Part of a small language model's weights.
Size: MLP 256 SwiGLU, vocabulary 4096.
Training: a variant of Adam for these matrices, 216M tokens, 13172 steps.
MLP neurons of a small language model. Each row is named by its layer, matrix (gate and up: input weights) and neuron, and shows model dimensions 112-175. Each number is 128 + 32 x the weight over its row's rms, rounded and kept within 0 to 255. A neuron's up and down rows have the sign that makes its largest values positive.
Before each neuron's rows, "fires after" lists the tokens most often just before its 100 highest values on Wikipedia text that the model never trained on. A number after a token or word is its count.

fires after: "on " 28, "On " 11, "in " 10, "In " 6, "mid" 4, "the " 4
L13.gate49 [120  78 123 129 181 172 188  80  91 137 165 115 148  69 175 166 142 119  66 138 112 129 112  84  72 162 140 138 143  96 144 174 105 155 170 192 137 142 156 104 110 105 166 175  96 128 125 139 105 178 136 125 184 158 143 172 119 115 130 115  53  92 132 124]
L13.up49 [129 177 160  91 139 114 114 108 155 109 143 164  64 209 131 107 101 154 104 105 101 150 146 134 100 117  93  73 148  93 105 188 171 156 153 101 100 154 106  56  75 146 184 114 133 126 131 189 123 109 156 116 127 146 112 122 146 142  68  79 143 156 105 171]

fires after: "the " 36, "The " 14, "a " 8
L5.gate232 [104 159 114 144 122 116 103  94 126 132  70 128 158 164 117 117  88 121 143 153  97  63 151  99 132 168 106 148  87 158 150  83 107 103  92 235 169  95 112 101  98 107 126 142 172 133 150 159  91 164 135  86 140 134 116  90  78  87  85 150 105 140  66 148]
L5.up232 [110 146 126 120 122 129 108 123 107  88 121 125  98 196  99  95 125 133 153 179 185 155 151 194 108 116 129 132 141 150 171 107  66 119 124 117 164  54 129 130 174 139 121 132  92 121 119 154 136 190 141 182 116 141 152 141 109  77 141 178 167 149 115 135]

fires after: "In " 30, "in " 23, "ad" 7
L5.gate182 [129 129 186  66 141 146 159 145  75 148  98 147  93 191 186 132 159 133 144 130 149 141 171  67 154 156 131 208  63  84  97 147 139 169 158 158 130 142  80  66 112 123 181 196 133 120 134 168 107  15 157 144 125 140 126 109 144 168 166 136 136  93 155 160]
L5.up182 [110  86 161 122 136 150 106 149 157 143 150 194 139 159 160 129 181 153  55 205 121 192 118 121 129  77 125 105  51 135 131 133 157 193 185 148  41 137  63 105  94  95 119 186 134 113 123  86 117  76 136 161 145 102 137 121 142 125  92 150 103 118 189 134]

fires after: "In " 29, "in " 18, "12 " 4, "6 " 4
L4.gate40 [171 131  87  94 134 169 124 150 163 106  72 168  87 149 131 128 152 109  65 128 110  85 140 175 108 110 178 163 140 155 167  98 105 166 128 130 122 138 122 103 162 142 117 142 147 106 108 144 114 133 183 113 189 109 183 158 132 112 111 175  85 133 200 115]
L4.up40 [113 149 156 116  72 111 113 179  78  93 139 174  85  72 150 103 149 162 131 201 142 127 170 147 145 110 166 163 132 117 125 157 120  75 166 154  44 102 138 111 113 132 127 116 136 154 143 135 160  84  82 153 128  87 169  86 158 146 151  83 106 135 133 167]

fires after: "H" 24, "Th" 12, "ph" 12, "p" 4
L12.gate9 [158 152 150 133 147 110  89 148  59 148 198 137 104 139 148 108  94 154 177 101 154 153 112 137  91 127 129 114 106 129 122 162 118 135 144 138  99 134 162 120 118 167 150  95 191 122 161 161 168 130 183 160 120  87 128 162  91 135  69 124  65 126 138  81]
L12.up9 [106 140 134 136  62 130  61 120 116 137 139 129 125 101 112 112 145 116 181 109 108 128 170 168 125 138 134 116 141 146 146 126 103  82 101 107 169 115 177 162 151 100 170 136 153  76 109 142 126 134 113 113 150 218 142 146 158  73 117 131  99 108 161 103]

fires after: "- " 35, "| " 9, "P" 9, "disc" 6
L13.gate68 [111 133 178  85 120 108  97 118 153 115 133  87 124 127 110 150  90  56 151 120 169 161 127 180 150 123  89 100 141  82 112 153 143 110 107 138 188  96 200 147  97 116 115 104 142 161  86 129  95 128 133 157 132 148 185 147  82 162 129 182 120 123 165 182]
L13.up68 [137 133 144 139 217 100 158 101  94 181 170 163 129 148 106  97 117 123 162 115 104 156  89 124 187 128 110 131 107 132 133 102 138 173 157  91 198 125 150 118 139 129 140  95 209 171 122 138 151  49  92  97 172 154 115 141 113 145 155 104 128 130  66 128]

fires after: "Sh" 14, "S" 11, "B" 9, "H" 7, "Sc" 6, "ou" 4
L12.gate70 [131 153 141  88 109 157 153 108 108 169 108 134 118 130 175  55 139  88 129 116 132  82 130 138 172  95 162 107 149 107 108  48  96 100 166 128 131 173 119 119  72 130  75 119  95  72 149  99  98 110 225 136  74  95 157 154  84  75 112 147 134 161 112 118]
L12.up70 [135 179 103 170  83  83  97 108 147 165  98  90 106 195 181 128 192 128 159 119 154 129 129 144 145 148 145 125  88  98 121 114 104 181  98 141 152 109 138 143 127 109 189 121 129 116 115  92  95 105 148  98 167  87 129 108 107 111 162 129 125 147 139 122]

fires after: "Sh" 20, "sh" 12, "b" 11, "B" 9, "R" 5, "Qu" 5
L12.gate78 [ 98 142 141  76 136 162 206 169  86 180 165  64 120  82  84 108 182 115 102 125 166 138 112 154 112 182 110 161 137 105  55 100  96 101 151 180 144 147 178 118 115 109  79  83 112 161 144  92 112 124 185 131 148 171 138 119 151 100 106 154 164  86 126 112]
L12.up78 [177 100 134 114 112  69 148 160  94 134 143 114  52 153 110  78 160 129  90 137 152 121 161 196  34 151 128 105 153  75  64 143 158  96  96 113 147  90 148 140 164 120  93 122  99 105 126  76  94  95 164 145  99 190 192 128 119 104 105 119 133 145  89 154]

fires after: "\"" 13, "\n\n" 12, ". " 10, "in " 9, "for " 8, "of " 4
L13.gate249 [121 141 100 115 100 171 126 133  72 146 134 156  93 100 153  86 167 145 121 177 171 133 102 113 110 197  42 101 128 106 119 178  23  85  88 150 111 122  98 142  51  90  91  96 184 129 175 140  96 113 138 126 135 113 150 121 118  98 178 126 179 183 159 126]
L13.up249 [115  60 122  96 156 108 142  93 107 111  85 179 140 146 125 145 119  85 119  85 194 183 104 127 152 144 120  94 169 165 152 125 138  94 159 111 104 119 127 148 104 123 174  88 108 122 137 169 152 107  72 148 124 152 132 149 159 143 132 118  86 135 201 132]

fires after: ", " 16, "The " 14, ". " 12, "E" 6, "7" 5
L6.gate196 [110 148 181 138 152  92  61 105 200  95 119 149 174  97 110 169 171 135  68 202 119 120 119  99 115 138  97 105 126 151 136 171 120 142 100  99 185  95 113 116 101 115 184 129 121 151 123 124 162 100 118 148 126 127 138 169  81 126 103 132 145 103 150 116]
L6.up196 [146 108 158 142  97  66  76 173  95  77 139 125 192 120  99 130 127 112 121 137 119 118 165 180 103 122 126  84 145 167 135 107  78 177 114  72  76  92 109 112 109 133 133 147 105 160 143  93 151 150 120 144 123 137 148 116  68 145 131 116 120 146  89  80]

fires after: "The " 24, "the " 18, "air" 7, "em" 7, "his " 4
L8.gate65 [126 127 127 156 109 120 126 114 176 193 153 127 114  96 102 117 157 107  86 121 123 114  66  93 107 184 103 113 133 187 190 190 147 145 150 208 129 134 161  78 122 116 172 148 173 149 156 132  97  67  53 122  72 103 116 100 107  32 149  99  95 128 171 229]
L8.up65 [129 150 135 137 163  81 162 120  91 118 133  91 195 168 156 151 134 158 118 134 139 176 191 126 116 122  92  93 146 137 121 151 116 181  84  60 128 114 151 162 143 116 174 113  96 149 135 160 160  98 205  97 184 109 120 129 124  86 127 107  79 122 135 157]

fires after: "K" 27, "N" 18, "Y" 5
L12.gate18 [122 158 200 198 133 136 131 157 109 133 128 111 138 104  90 133 132 148 100 142 156 160  68  94 147 186 169 155 102  80  92 154 106  18 147 121 107 104 121 116 170 137 139 121 110 140 185 191 163 169  99 121  91  64 198 116 162 174 149  69 106 130  87 124]
L12.up18 [169 192 166 121 166 122 163 163  76 141 129 128 183 112 109  98 126 135 137 118 117 125 149 165 167 117 154 137 167 118 121  75 171 138 124 119 100 157 127 140 164 157 103 127 158  96 134 166 151 111 143 129 146 117 103 140 194  92 100 137 110 102  94 123]

fires after: "| " 31, "N" 12, "cor" 5, "re" 5, "R" 4, "- " 4
L13.gate237 [110  98 133  91 124 120 104  76 148 119 136 147 142 170 106 157 143 123 121 109 199  95 153 173  96 135 134  96 117  88 147 124 130 119 185 237 116 138 170 123 126  98  69 130 125 159  68 147 145  66 135  82 121 101  99 134 109 138 160 146  99 147 209 117]
L13.up237 [ 80 111 145 165 168 146 143 105 102 130 117 111 156 107 170 157 162 122 125 149 135 131 130 141  98 109 116 110  69 118 166 163 138 145 175 117 106 179  97 119  62 106  80 148 150 106 144 112 155 144 169 121 135 141  93 147 169 139 155 186 128  95 139 169]

fires after: "In " 30, "in " 28
L10.gate42 [110 146 119  98 121  90 119 134 151 147 117 108 112 186 140 127 183 163 140 108 162 102 134 133 103 183 103 109 109 170 201 155 129 128 194 143 127 121 130 128 120 142 106 103 203 156  78  84 136  66 147 116  88 123 112 102 107 128 160 147 117 152 178 140]
L10.up42 [122 141 112 102 113 133 162 107 125  79 149 117 116 173 173 148 102 134 173 104 172 122 118 158  88 129 120 116 126 131 159 137  83 124 148 187 102 104 134 154 122 156 151  84 134 178 132  63 110 102 142 173 154 140  92 112 214 107 124 126 154  78 174  85]

fires after: "S" 41, "s" 20, "sp" 9, "B" 5, "b" 4
L12.gate76 [106 125 126 132 112 174 138 157 132 125 147 157 106 157 108 146 126 128 154 197 112 126  95 177 116 185 140  98 128 151  88 126 121  90 126 131 131 144 152 147 141  84 141 137 106 107 147  73 100 107 123  67 100  83 120 156 149 108 109 158 147 150 134  77]
L12.up76 [123 140 133 113 107 155 113  88 180 134 124 124 103  96 164  78 150 148 160 131 152 110 119 118 121 179 126 134 117 108  31 123 127 148  78 175 120 136 174 122  70 103 118 140  73  95 108  92 124 125 122 125 190  76 119 107 157 132 146 119 172 145 135 103]

fires after: "'" 34, "R" 10, "in " 5, ". " 5, "for " 4
L10.gate156 [156 165 129  94 134 192 146 180 133 114 115 140 147  84 187 140 164 124  47 146 127 152 114 109 148 152 120 113 153 188 152 129 114  71 116 120 112 113 111  94 103 102  77  91 183 131 120  96 171 131 169 136  45 137 144 110 183 159 128 160  87 130 167 142]
L10.up156 [117 102 158  75 152 141 136 188 124 116 196 122 158 167 113 131 163  68 116 130 168 207 156 106  98  89 107 126 137  56 108 114 138 122 167  80 140 112 137 147 121 135  83 122 128 105 149 122  89 134 111 123  89 138  82 136 167 188 119 144 146 171  96 149]

fires after: "- " 56, "| " 4
L13.gate255 [153  85 112 106 103 164  96 155 113 198 132 139 129  65 118  90 118 162 151 153 131  96 128 158 154 161 126 151 115  94 136 112 105  96 158 115 112 164 114  92 157 115 148 153 146 169 121 133 153  87 113 104 159 118 174 162 118 166 125 152 152 119 120 138]
L13.up255 [173 130  95  43 176  78 102 151 117 205  91  91 178 165 123 147 123  61 157  83 116  91 138 142 223 146 156  59 104 154 144 139 167 132 137 112 136 137 101  76 152 130  83 132 138 111 117  81 113 142 145 103 141 153 111 109 114 162 186  79 124 187  96 106]

fires after: "In " 19, "in " 13, "-" 8, "and " 5, "C" 4, "12 " 4
L4.gate46 [199  93 119 162 123 107 163  91 141 114 152 101  84 163 137 127 110 104 132 131 178 122 126 161 137 100 137 166 131 144 126 130 128 127 194 161 133 162 134 102 128  86 172 196 187 143 154 120 161  98 120 133 104 158 155 131  82 120 139 135  63  99 122 111]
L4.up46 [178 130 135 110 163 148  90 132 100 157 188 134  95 134 142  66 156 127 148  45 116 103 101  79  84 107 168 114 134  95 139 114 119 150 167 134  81 204 178 130 137 101 153  80 125 150 113 164  97 155 167 105 205  93  99 152 144 146 104  79  93   6 171 147]

fires after: ". " 28, "the " 16, "Y" 7, "H" 5, "h" 4
L6.gate117 [ 54 125 135 131 109 132  82 160  72 106  81  59  83  92 111  85 101  41 102 162 121 133 119 113 106 121 174 167 135 205 150 134 131  84 124  78 132 110  91 115 130 177 149  83 122 144 129 137 142 131 118  67  83 106 136 149 120 143 132  65 111 152 159 132]
L6.up117 [121 175 150 148 154 147 157 146 176 202  49 126 120 143 129 134 115 143  73 129 161  70  84  93 132 140 105 117 122 183 147 164 121  93  62 169 165 137 111  96  71  98 119 104 132 179 118 166 145 131 137 177  47 121  73 149 153 111 151 150 146 130 154 200]

fires after: "- " 41, "| " 27, "\n\n" 7, "==" 7, "== " 5, "D" 4
L13.gate206 [123 128 139  72 133 160  97  57 188 134 162 146  79 120 113 106  81 145  74  82 138 113 146 152 107 110 108 140 126  76 128  94  74 144  95 151 127 139 140 107 225 121 173  72 158 101 104  90 178  95  92 126  95 109  87 180 149 155 112 107  93 165 164 120]
L13.up206 [106 146 133  86 164 124 141 115  75  72 146  84 133 129  86 120 130  91 112 119 150 146 165 147 136 170 124 119 108 110 140 153 235 103 129 148 128  72 140 128 116 111 140 104 186 134 148 199 134 153  98 134 162 124 129 195 108 111 125 128 165 151 138 146]

fires after: "which " 14, "that " 12, "The " 11, "can " 7, "This " 5, "'" 5
L6.gate19 [124  96 119 159 119 159 116 162 150 138 141 132 105 135 124 124 108  89 134 187 121 119 134  97 171 149  95 166 188 148 101  72   3  88  95 122 122  91  77 151  84 118 142 179 150 206 160 232 167 181 118 190 181  96 126  89  94 116 153 150  71 157  92 142]
L6.up19 [ 85  60 108 143 171 166  82 163 104 189 109 140 134  97 106 118  94 115 148 183 155 153 155 161 174 162  94 179 166 165  58 151  57  99 158 131 125  98 125 116 128 140 100 177 142 171 112 176 159 142 106 125 122 116 128 104  81 103 104 125 130 148 101 177]